MLP neurons of a small language model. Each row is named by its layer, matrix (up: input weights) and neuron, and shows model dimensions 128-223. Each number is 200 + 30 x the weight over its row's rms, rounded and kept within 0 to 999.
A block is one neuron, or neurons of one layer that tend to fire together. Before each block is what it responds to, as a language model described it from the Wikipedia text at the highest values.

Name starts and suffixes
L2.up1010,219,222,223,210,210,269,212,227,181,205,191,208,235,169,162,216,231,192,194,184,201,234,148,206,207,151,122,201,215,172,175,208,208,179,231,236,245,214,133,234,187,214,217,175,172,207,176,191,203,228,199,187,195,185,212,177,178,230,183,191,199,188,202,211,204,182,193,231,225,230,200,158,239,204,194,202,171,212,218,192,215,239,236,155,236,199,195,188,196,241,152,213,193,180,159,162

Focus and goal words
L2.up421,178,166,184,180,250,210,159,174,191,151,201,200,221,226,176,191,230,205,173,209,234,196,158,245,219,191,234,225,168,161,165,179,160,189,224,232,228,214,191,211,210,200,207,224,163,231,176,197,225,184,179,188,275,163,185,208,223,215,249,228,235,182,195,189,220,236,184,237,250,194,185,197,194,152,182,216,191,186,192,201,185,183,210,169,210,218,214,163,196,173,207,242,221,212,166,113

Additive "also" after subject
L3.up6,209,242,210,235,203,201,227,175,234,177,187,176,246,218,215,203,219,180,208,212,206,193,156,140,236,296,204,205,184,201,183,198,283,192,197,203,207,175,234,196,144,220,193,189,225,167,235,187,197,180,210,230,115,208,230,164,234,248,182,221,226,203,208,233,213,221,178,167,230,174,204,172,231,194,251,163,163,190,208,268,187,230,173,175,212,212,171,219,226,132,185,255,205,183,193,206
L3.up228,156,238,233,193,176,218,242,198,158,200,195,179,193,265,193,194,175,172,252,169,242,209,159,166,214,216,196,267,238,206,156,183,200,179,202,199,189,191,203,237,153,242,176,198,207,216,220,219,172,205,210,198,215,181,229,183,158,226,209,243,189,226,186,253,144,250,227,178,236,143,192,214,195,190,170,257,179,148,166,222,213,203,221,203,211,172,198,162,156,232,222,186,206,237,200,209
L3.up242,196,256,225,178,247,205,183,210,196,233,197,172,201,192,171,134,231,221,174,203,199,211,191,204,159,211,218,174,227,225,246,201,185,136,200,213,141,152,166,185,197,214,224,175,181,208,253,147,229,249,253,159,205,242,207,287,209,247,205,233,157,204,188,208,253,201,223,181,237,165,227,231,204,213,213,191,174,211,213,203,231,223,173,175,219,172,203,187,177,248,206,225,201,239,230,166
L3.up270,184,188,161,255,204,228,197,234,258,220,224,197,185,226,225,223,186,198,207,224,181,200,242,204,196,118,197,164,209,212,198,157,205,180,182,227,213,182,166,258,149,188,215,172,232,237,258,194,214,189,200,250,164,190,214,178,158,233,179,196,242,198,169,288,167,205,205,207,185,202,158,206,186,219,122,149,252,187,193,205,190,195,236,179,202,277,224,188,186,189,211,196,166,243,199,259
L3.up354,173,305,171,204,223,182,205,212,205,240,140,187,212,205,181,181,191,190,213,174,161,260,168,176,161,219,184,225,222,144,268,182,184,186,152,219,239,206,170,214,180,192,216,152,182,157,240,264,179,210,211,190,196,199,192,237,192,187,229,214,214,200,172,192,134,218,215,224,234,226,171,222,166,236,241,217,224,150,169,201,225,182,246,185,274,212,187,185,134,228,242,177,226,197,201,195
L3.up380,224,180,215,186,185,226,166,191,169,187,213,162,244,186,155,174,246,158,254,214,185,223,194,167,209,233,166,210,217,205,182,197,170,189,170,203,202,232,180,235,185,199,193,173,215,205,230,148,131,214,225,180,241,215,247,215,174,207,227,189,237,170,226,231,173,199,228,164,195,212,155,190,161,246,187,227,161,191,220,200,194,211,206,187,201,186,153,150,180,215,230,179,189,218,180,210
L3.up679,123,214,143,132,182,226,223,180,212,206,209,166,247,173,160,213,135,199,212,212,169,210,193,196,189,221,230,200,230,218,249,223,218,138,167,203,220,232,224,192,200,180,224,133,189,203,232,226,149,222,203,159,221,176,229,175,256,234,223,218,217,137,241,226,201,193,215,197,165,194,152,170,166,206,189,227,159,153,164,189,251,215,164,171,215,202,201,206,190,198,183,200,183,191,186,193
L3.up872,215,213,180,180,181,194,197,255,195,204,214,229,172,184,189,246,190,211,241,246,169,246,249,229,207,201,232,203,163,207,226,214,197,218,247,161,227,161,208,167,177,164,196,220,131,235,198,214,239,241,180,200,199,155,194,195,173,196,230,207,152,195,157,225,189,207,174,196,222,217,190,193,180,166,281,150,205,191,238,185,146,191,209,208,201,174,213,175,208,250,208,184,160,172,239,199

Word-initial consonant fragments
L6.up51,222,177,275,160,194,222,226,231,182,239,229,236,210,206,215,236,200,210,211,151,177,198,199,280,217,185,193,219,230,221,171,209,188,183,141,213,187,251,230,200,136,180,212,179,195,158,185,187,238,190,230,210,184,103,185,211,171,174,223,218,176,185,190,196,185,195,242,205,231,216,220,229,220,220,208,213,250,201,164,219,163,206,221,147,162,209,184,170,198,142,215,238,239,168,181,198
L6.up104,212,170,208,196,219,211,159,174,183,179,220,231,155,196,221,155,197,155,205,147,199,283,234,218,181,195,158,190,197,144,208,223,157,248,192,191,268,230,194,194,173,235,206,223,263,198,185,195,193,182,237,238,243,258,217,261,167,208,136,187,155,210,205,207,206,262,231,234,202,185,202,170,187,217,151,198,185,233,211,236,201,171,205,143,139,194,186,172,149,216,161,183,205,147,248,192
L6.up252,234,179,182,122,246,206,216,217,239,177,217,204,156,266,117,246,249,224,214,193,170,259,206,161,197,240,225,158,188,187,170,187,159,195,180,180,179,185,163,251,198,221,209,188,165,201,222,156,196,197,195,203,199,172,210,193,194,211,204,242,271,224,170,215,244,213,188,183,192,226,132,188,225,196,253,231,134,160,206,187,193,201,165,209,245,158,237,205,188,188,263,230,195,222,184,256
L6.up256,223,182,163,174,212,248,126,228,183,238,220,173,143,212,211,237,229,212,207,180,205,221,249,199,210,172,215,203,180,157,162,207,183,275,223,209,203,198,218,234,184,205,168,188,191,223,172,187,186,159,200,195,232,209,201,169,203,223,172,166,175,164,170,232,195,216,210,205,198,221,233,170,231,201,148,190,161,199,221,147,205,202,221,195,165,172,188,153,201,275,220,218,205,220,191,234
L6.up360,214,208,255,247,215,214,206,201,205,206,180,194,250,217,189,162,189,221,206,184,161,218,184,171,209,241,230,226,212,175,177,199,146,162,237,202,183,206,127,220,136,197,208,198,164,187,164,154,186,192,208,145,229,154,196,180,203,205,202,164,173,165,225,193,235,208,233,192,207,151,214,189,253,251,120,199,218,163,190,200,209,204,264,213,200,186,222,157,239,209,169,258,178,231,210,199
L6.up498,160,183,221,261,222,166,203,180,220,201,216,196,142,211,193,209,209,212,206,173,195,233,252,203,209,250,197,189,257,161,201,196,179,266,267,217,189,230,237,161,176,185,215,212,241,174,212,191,139,258,244,246,222,227,180,196,260,233,167,190,185,199,258,205,198,197,218,243,190,195,206,173,159,216,167,164,189,187,170,216,206,200,180,208,196,269,215,235,209,195,237,187,187,202,168,200
L6.up772,177,194,225,211,203,210,208,180,182,199,186,191,230,183,216,193,169,246,140,204,164,194,183,193,265,175,184,278,181,194,225,171,211,173,144,235,262,242,225,163,166,237,231,200,170,180,178,182,180,160,206,211,224,183,161,203,222,209,185,277,194,225,252,185,162,221,233,217,173,147,186,246,199,181,219,153,188,206,188,215,184,230,207,192,176,176,181,169,195,250,207,208,256,193,177,185
L6.up1003,219,205,199,212,194,228,210,259,155,204,168,183,176,225,201,161,238,175,176,177,140,277,163,224,191,219,186,199,184,211,247,234,193,193,166,247,218,205,275,215,179,159,209,147,213,254,248,147,190,217,233,231,249,217,186,206,128,208,181,177,243,222,201,200,221,170,191,191,234,225,232,203,133,247,174,184,240,208,143,169,183,190,207,208,214,198,190,216,200,290,210,232,168,176,184,264

Personal first names
L6.up55,268,215,160,168,256,184,236,194,263,181,174,154,254,230,249,261,228,241,210,204,217,229,177,177,200,254,200,211,243,173,195,235,151,156,164,185,229,210,159,178,232,199,174,153,202,234,150,216,171,216,222,192,187,156,188,213,194,199,210,156,152,211,177,171,196,190,207,161,209,201,243,197,175,205,192,181,169,244,248,246,170,205,201,220,133,204,215,212,216,184,176,228,205,182,167,190
L6.up220,195,231,164,221,231,174,196,197,175,211,153,178,218,242,167,239,228,206,213,222,184,265,183,168,145,218,198,175,182,222,224,153,186,242,158,174,242,194,173,157,221,192,217,155,208,162,191,182,184,150,214,214,222,125,218,219,157,172,154,178,209,202,207,227,178,246,212,191,202,204,200,221,183,173,194,193,219,197,176,219,218,195,149,190,166,120,182,176,191,187,159,206,191,227,198,180
L6.up222,221,226,223,183,224,280,210,260,190,219,234,161,167,164,171,220,218,217,254,244,197,250,223,156,211,215,199,157,169,232,230,161,249,239,188,201,195,205,224,160,151,219,227,241,242,195,203,173,182,176,229,212,250,163,166,228,183,168,170,138,208,242,181,187,181,219,164,154,144,201,238,240,232,213,231,216,199,233,229,186,179,187,205,154,144,166,222,203,218,172,187,256,158,256,180,209
L6.up621,229,222,216,172,213,151,192,197,203,225,170,139,176,197,151,145,214,203,208,156,192,233,205,125,207,191,184,222,225,231,196,223,227,209,202,201,202,204,157,208,236,206,198,200,243,191,166,175,185,188,215,215,219,193,203,259,234,201,177,217,219,193,182,221,240,184,215,187,206,185,215,250,196,208,149,241,176,177,155,185,170,162,178,199,140,253,191,190,211,230,151,189,188,242,195,143
L6.up643,179,179,158,252,209,220,160,179,145,177,258,180,243,254,200,236,183,205,228,198,150,230,227,222,165,219,206,209,207,201,184,193,220,140,193,181,211,214,185,183,214,204,208,168,186,220,176,216,181,208,175,189,184,168,184,188,126,165,185,175,196,259,188,174,167,191,236,194,220,181,218,142,187,169,197,238,179,185,232,246,248,213,154,148,252,194,221,175,165,244,213,209,153,199,170,177
L6.up654,178,230,214,210,227,234,166,232,179,252,203,186,199,235,178,220,187,223,199,200,174,211,198,203,147,206,188,174,228,173,169,211,211,164,227,195,190,175,228,116,211,160,155,188,212,218,160,211,171,173,259,201,190,169,279,221,194,209,218,149,164,189,178,225,221,194,211,173,192,182,236,180,213,153,212,181,207,260,192,189,172,230,176,167,186,154,230,180,176,171,220,212,144,186,233,244
L6.up813,175,238,128,212,193,168,135,213,229,209,247,200,170,266,129,217,212,231,173,182,200,234,182,230,181,123,223,254,235,206,219,202,209,190,189,193,212,180,182,200,215,173,187,218,251,234,180,206,205,209,271,217,143,177,199,192,188,200,197,195,188,224,217,185,172,185,159,181,188,186,211,192,202,232,199,163,160,226,225,251,203,219,186,175,207,198,161,205,168,228,241,185,173,217,214,208
L6.up981,209,224,132,209,210,200,161,160,218,189,197,183,207,158,209,293,256,180,231,216,193,221,197,219,127,174,187,215,206,178,191,211,193,227,135,214,159,224,172,203,200,205,220,202,196,192,224,211,214,215,205,177,213,259,218,211,177,176,197,219,219,170,167,235,221,267,189,175,141,224,192,131,209,126,221,200,141,226,134,207,207,259,143,196,215,149,209,207,194,151,183,156,170,204,187,156

Adverbs right after subjects
L6.up70,227,189,172,195,259,179,270,239,164,179,234,230,204,185,250,191,195,217,188,265,142,231,189,165,201,201,125,223,173,164,244,233,230,161,181,198,220,167,216,165,240,209,198,177,188,217,179,195,174,190,262,178,175,185,199,188,234,207,174,228,170,191,178,199,187,149,169,225,257,244,207,263,179,179,240,195,208,220,200,209,201,183,168,157,180,184,186,224,146,197,180,202,285,193,188,181
L6.up126,212,186,237,204,176,273,185,176,183,198,184,229,172,217,133,274,140,139,202,212,173,186,175,209,177,187,224,206,200,176,200,207,197,170,191,211,227,226,193,179,193,157,170,191,188,195,158,159,164,231,223,225,181,211,225,254,231,145,196,186,201,214,202,174,246,200,249,220,215,154,248,237,141,132,224,165,239,195,202,235,206,165,204,218,194,205,173,198,203,240,202,194,206,160,213,163
L6.up208,234,214,177,210,203,232,244,184,166,237,204,261,142,213,183,206,182,218,216,175,127,179,167,232,222,180,231,206,203,172,220,264,217,197,152,143,207,218,211,208,195,218,189,235,222,204,212,188,127,198,238,161,137,238,225,224,137,245,142,231,166,227,223,156,239,199,216,243,204,172,216,195,192,189,210,268,140,223,220,221,202,169,228,197,132,209,249,181,188,234,144,207,255,170,155,158
L6.up338,170,212,215,259,236,158,159,233,178,257,182,205,230,239,169,237,196,165,226,204,163,187,199,193,177,235,192,167,181,207,284,208,247,211,229,224,263,215,153,205,164,265,211,229,189,154,222,218,225,253,221,181,201,186,240,226,157,221,174,172,249,189,233,140,216,165,214,217,190,220,216,204,196,168,189,188,201,241,226,240,203,215,181,179,233,155,236,267,229,163,173,225,238,154,132,233
L6.up362,208,206,202,235,215,245,198,194,209,181,251,163,199,186,167,153,198,168,218,216,229,175,183,205,210,247,190,225,161,252,161,230,230,209,223,213,206,233,241,156,181,186,146,216,138,269,222,187,155,232,183,184,181,268,194,131,225,228,204,221,160,265,228,232,197,202,191,214,124,171,231,159,131,221,197,156,242,204,211,220,181,181,156,188,212,243,170,208,186,217,230,207,196,209,171,231
L6.up363,187,179,232,199,219,217,219,204,179,203,231,259,199,198,218,221,207,207,263,200,132,201,115,205,148,251,243,241,252,216,183,196,165,158,221,184,202,195,233,126,202,205,156,218,167,220,251,214,176,175,242,177,136,192,222,181,205,171,202,258,196,246,181,215,231,253,193,192,173,235,240,163,211,172,259,175,147,187,252,208,132,201,162,155,243,229,172,156,206,216,222,195,213,183,174,200
L6.up473,200,220,172,216,174,213,183,213,166,202,179,170,114,219,189,229,219,138,233,262,165,252,173,201,196,197,146,181,215,195,232,203,236,162,186,223,208,193,197,181,223,251,184,175,217,171,174,229,250,205,220,175,193,204,221,169,205,228,131,212,205,167,188,219,153,178,177,201,186,213,242,271,174,186,215,245,161,200,181,178,179,184,257,201,218,210,234,231,203,174,230,167,194,258,194,181
L6.up964,203,201,175,183,228,188,190,195,212,235,203,181,159,226,220,151,206,202,229,210,169,249,187,221,209,218,192,274,168,218,215,262,165,249,170,155,193,217,193,183,263,240,191,204,167,212,192,175,128,235,186,174,208,159,205,216,208,245,252,227,227,191,173,165,177,205,204,198,167,224,205,200,196,162,274,194,159,153,217,196,218,158,175,210,177,202,182,211,166,185,246,190,219,183,208,204

Split-off capital initials
L2.up296,204,190,212,272,193,162,167,227,190,248,162,211,171,187,213,251,216,212,196,222,197,192,207,248,181,204,246,253,211,159,239,196,228,194,229,168,205,190,210,181,165,171,225,174,216,175,266,233,231,244,216,187,228,242,181,187,190,210,210,196,292,186,207,155,198,178,226,208,179,216,220,211,219,187,217,125,192,214,179,182,185,210,162,232,204,159,210,152,193,171,170,208,204,189,196,215

Word after sentence subject
L6.up84,194,191,212,170,189,184,181,215,196,213,186,274,249,166,201,215,237,213,224,221,207,181,186,167,191,236,200,190,189,219,243,183,209,229,172,232,199,173,165,168,145,259,168,167,237,183,130,206,213,210,200,156,227,200,165,214,207,220,266,179,184,185,230,219,150,140,211,217,137,183,207,240,249,194,188,208,205,201,192,171,272,179,192,202,134,280,202,155,198,195,189,211,189,234,231,196
L6.up501,196,204,186,176,219,227,190,210,177,247,146,188,238,194,186,202,195,147,217,253,191,170,267,175,161,190,209,221,213,228,223,211,246,185,215,174,206,139,193,169,161,262,190,239,162,253,205,236,185,203,200,187,246,184,244,272,205,218,159,243,219,190,182,233,204,222,260,191,211,223,183,189,186,173,204,206,225,194,203,180,190,207,145,190,232,182,217,232,150,227,179,206,225,177,123,228
L6.up519,223,193,215,155,215,217,198,212,165,177,198,231,201,269,173,237,221,224,175,258,167,186,233,127,225,220,199,208,237,185,160,260,189,227,221,210,192,238,147,176,142,199,173,236,159,209,150,211,179,156,153,213,210,187,208,197,231,198,147,200,192,183,200,257,196,224,215,299,205,188,229,202,197,205,245,190,174,199,164,200,212,147,200,180,205,187,198,220,127,189,193,174,220,177,193,238
L6.up657,198,179,207,200,188,157,187,249,193,231,221,210,141,251,183,197,197,254,223,230,185,202,215,189,203,239,211,218,218,142,157,231,161,210,211,178,230,199,198,158,266,231,172,218,228,181,277,177,155,183,170,266,223,151,162,171,212,145,190,240,183,198,177,213,187,222,248,228,191,149,194,200,175,205,187,199,175,200,265,211,169,187,163,200,218,158,218,275,159,179,202,178,189,187,216,165
L6.up725,244,203,195,205,214,209,238,203,170,231,258,205,228,240,132,257,196,165,250,222,193,222,244,183,179,141,219,182,199,221,184,176,204,170,268,168,229,202,207,144,182,182,200,211,208,222,184,187,192,245,195,164,173,208,222,207,190,237,191,243,180,171,225,186,178,205,206,215,198,221,205,158,205,155,194,137,221,173,181,185,214,138,172,187,242,209,193,199,181,237,224,218,162,213,183,180
L6.up765,233,187,145,204,194,199,219,228,209,226,215,192,194,166,159,183,215,188,241,222,202,237,171,184,192,228,177,206,196,208,224,149,206,166,186,208,205,222,235,155,190,203,226,160,178,195,215,155,150,199,187,194,213,170,206,241,221,255,177,263,172,154,218,208,203,165,197,175,197,232,235,222,184,223,156,221,196,216,259,240,200,172,172,183,306,203,191,239,139,207,208,182,194,177,179,217
L6.up835,267,174,196,191,190,196,192,188,223,216,199,172,222,201,172,193,229,207,216,227,170,195,190,194,264,222,130,164,192,131,131,155,205,223,197,161,179,234,203,208,185,200,216,193,179,239,237,195,213,326,213,200,219,236,243,177,208,216,243,201,257,193,242,212,173,190,220,254,223,228,196,182,178,199,215,167,186,238,208,201,169,201,201,214,206,165,194,177,164,191,168,183,229,184,188,142
L6.up966,162,194,267,202,223,163,237,204,131,190,250,165,181,226,200,192,229,196,209,222,213,229,215,158,182,258,182,281,221,171,185,182,209,233,202,214,270,197,258,183,164,167,158,251,237,190,203,180,230,183,204,162,176,195,269,220,245,252,241,263,189,216,177,240,208,153,242,202,218,170,211,220,189,149,207,201,123,210,242,207,218,189,198,197,234,199,206,232,192,192,181,201,207,218,240,168

Single-letter word fragments
L3.up23,188,185,169,223,172,163,210,213,205,209,139,182,164,244,246,202,145,243,249,149,202,243,197,166,224,188,231,197,204,224,251,199,254,176,190,218,152,240,208,159,182,210,226,251,198,232,246,227,186,195,206,237,250,218,166,201,208,207,188,238,228,217,208,198,151,218,205,194,258,218,157,175,193,173,196,226,186,227,208,197,182,150,186,212,180,228,238,189,145,223,235,180,219,191,211,184
L3.up98,173,189,224,211,226,141,224,206,225,221,189,195,208,243,192,234,220,234,245,267,196,226,203,256,195,263,209,203,266,161,229,149,221,202,228,202,232,223,198,184,227,132,249,199,213,191,221,220,175,213,231,222,211,222,221,179,196,214,204,152,273,180,148,199,210,160,240,221,206,175,193,174,188,193,225,152,190,222,195,193,206,215,175,158,174,235,186,178,162,106,141,255,236,200,182,218
L3.up197,250,211,167,186,203,226,190,183,167,244,170,205,207,222,254,223,225,187,191,173,234,182,177,291,245,169,206,220,212,203,194,189,245,230,191,192,187,223,197,182,179,178,214,186,239,222,245,233,155,236,203,208,196,165,218,179,181,223,191,196,202,277,190,212,161,190,183,186,231,241,127,243,179,193,184,122,188,166,147,178,154,133,191,197,186,242,186,174,170,197,173,217,196,208,196,205
L3.up312,240,219,127,207,216,146,237,175,201,255,223,161,184,173,191,203,217,210,174,166,178,187,231,159,260,227,232,250,214,206,173,222,195,215,171,241,196,222,256,226,176,179,237,205,221,226,245,252,249,162,220,213,205,211,190,207,171,166,217,260,214,182,184,221,175,242,190,164,219,193,207,203,227,249,224,206,235,189,181,209,251,253,200,204,199,193,182,194,240,261,198,226,162,233,158,186
L3.up477,183,170,227,214,212,257,205,246,214,187,227,139,164,140,184,189,219,172,201,202,244,265,209,203,202,211,209,196,203,141,216,217,187,164,215,231,213,214,231,156,204,160,172,229,196,248,219,192,199,161,207,227,208,253,203,183,230,233,193,214,224,203,211,179,198,179,273,201,240,146,126,171,218,217,232,211,194,210,210,216,162,236,218,123,177,221,277,215,170,202,197,236,246,264,217,187
L3.up510,139,152,211,226,210,191,141,183,183,215,164,160,177,187,238,184,206,210,259,187,180,236,176,226,202,231,189,233,189,168,197,162,241,250,177,196,128,225,176,226,258,136,230,222,209,150,230,184,178,160,171,212,221,173,201,183,178,171,253,195,245,210,189,229,193,197,183,169,183,178,184,194,201,194,226,216,239,214,166,180,188,186,175,242,176,211,147,205,259,199,161,200,206,222,187,196
L3.up663,135,210,235,216,215,209,200,226,179,231,165,226,202,182,218,209,215,185,213,206,216,223,174,274,269,203,208,212,223,181,221,224,170,183,194,218,220,183,138,222,195,186,239,164,208,202,206,222,170,170,155,179,234,202,208,172,239,194,171,207,259,207,182,289,227,169,187,160,235,160,172,262,212,158,181,226,117,205,181,159,185,187,164,214,216,242,200,197,213,277,208,207,247,185,203,178
L3.up828,205,245,177,206,297,247,192,162,208,172,214,206,196,228,199,274,262,213,227,178,213,194,172,244,158,186,231,192,230,268,230,147,206,215,167,206,215,217,232,244,186,183,186,200,205,206,249,143,197,239,234,215,261,234,211,215,200,180,239,217,208,174,190,231,223,209,232,153,205,260,214,255,188,169,178,191,234,171,190,157,239,213,185,177,230,286,196,204,170,157,177,212,136,219,152,196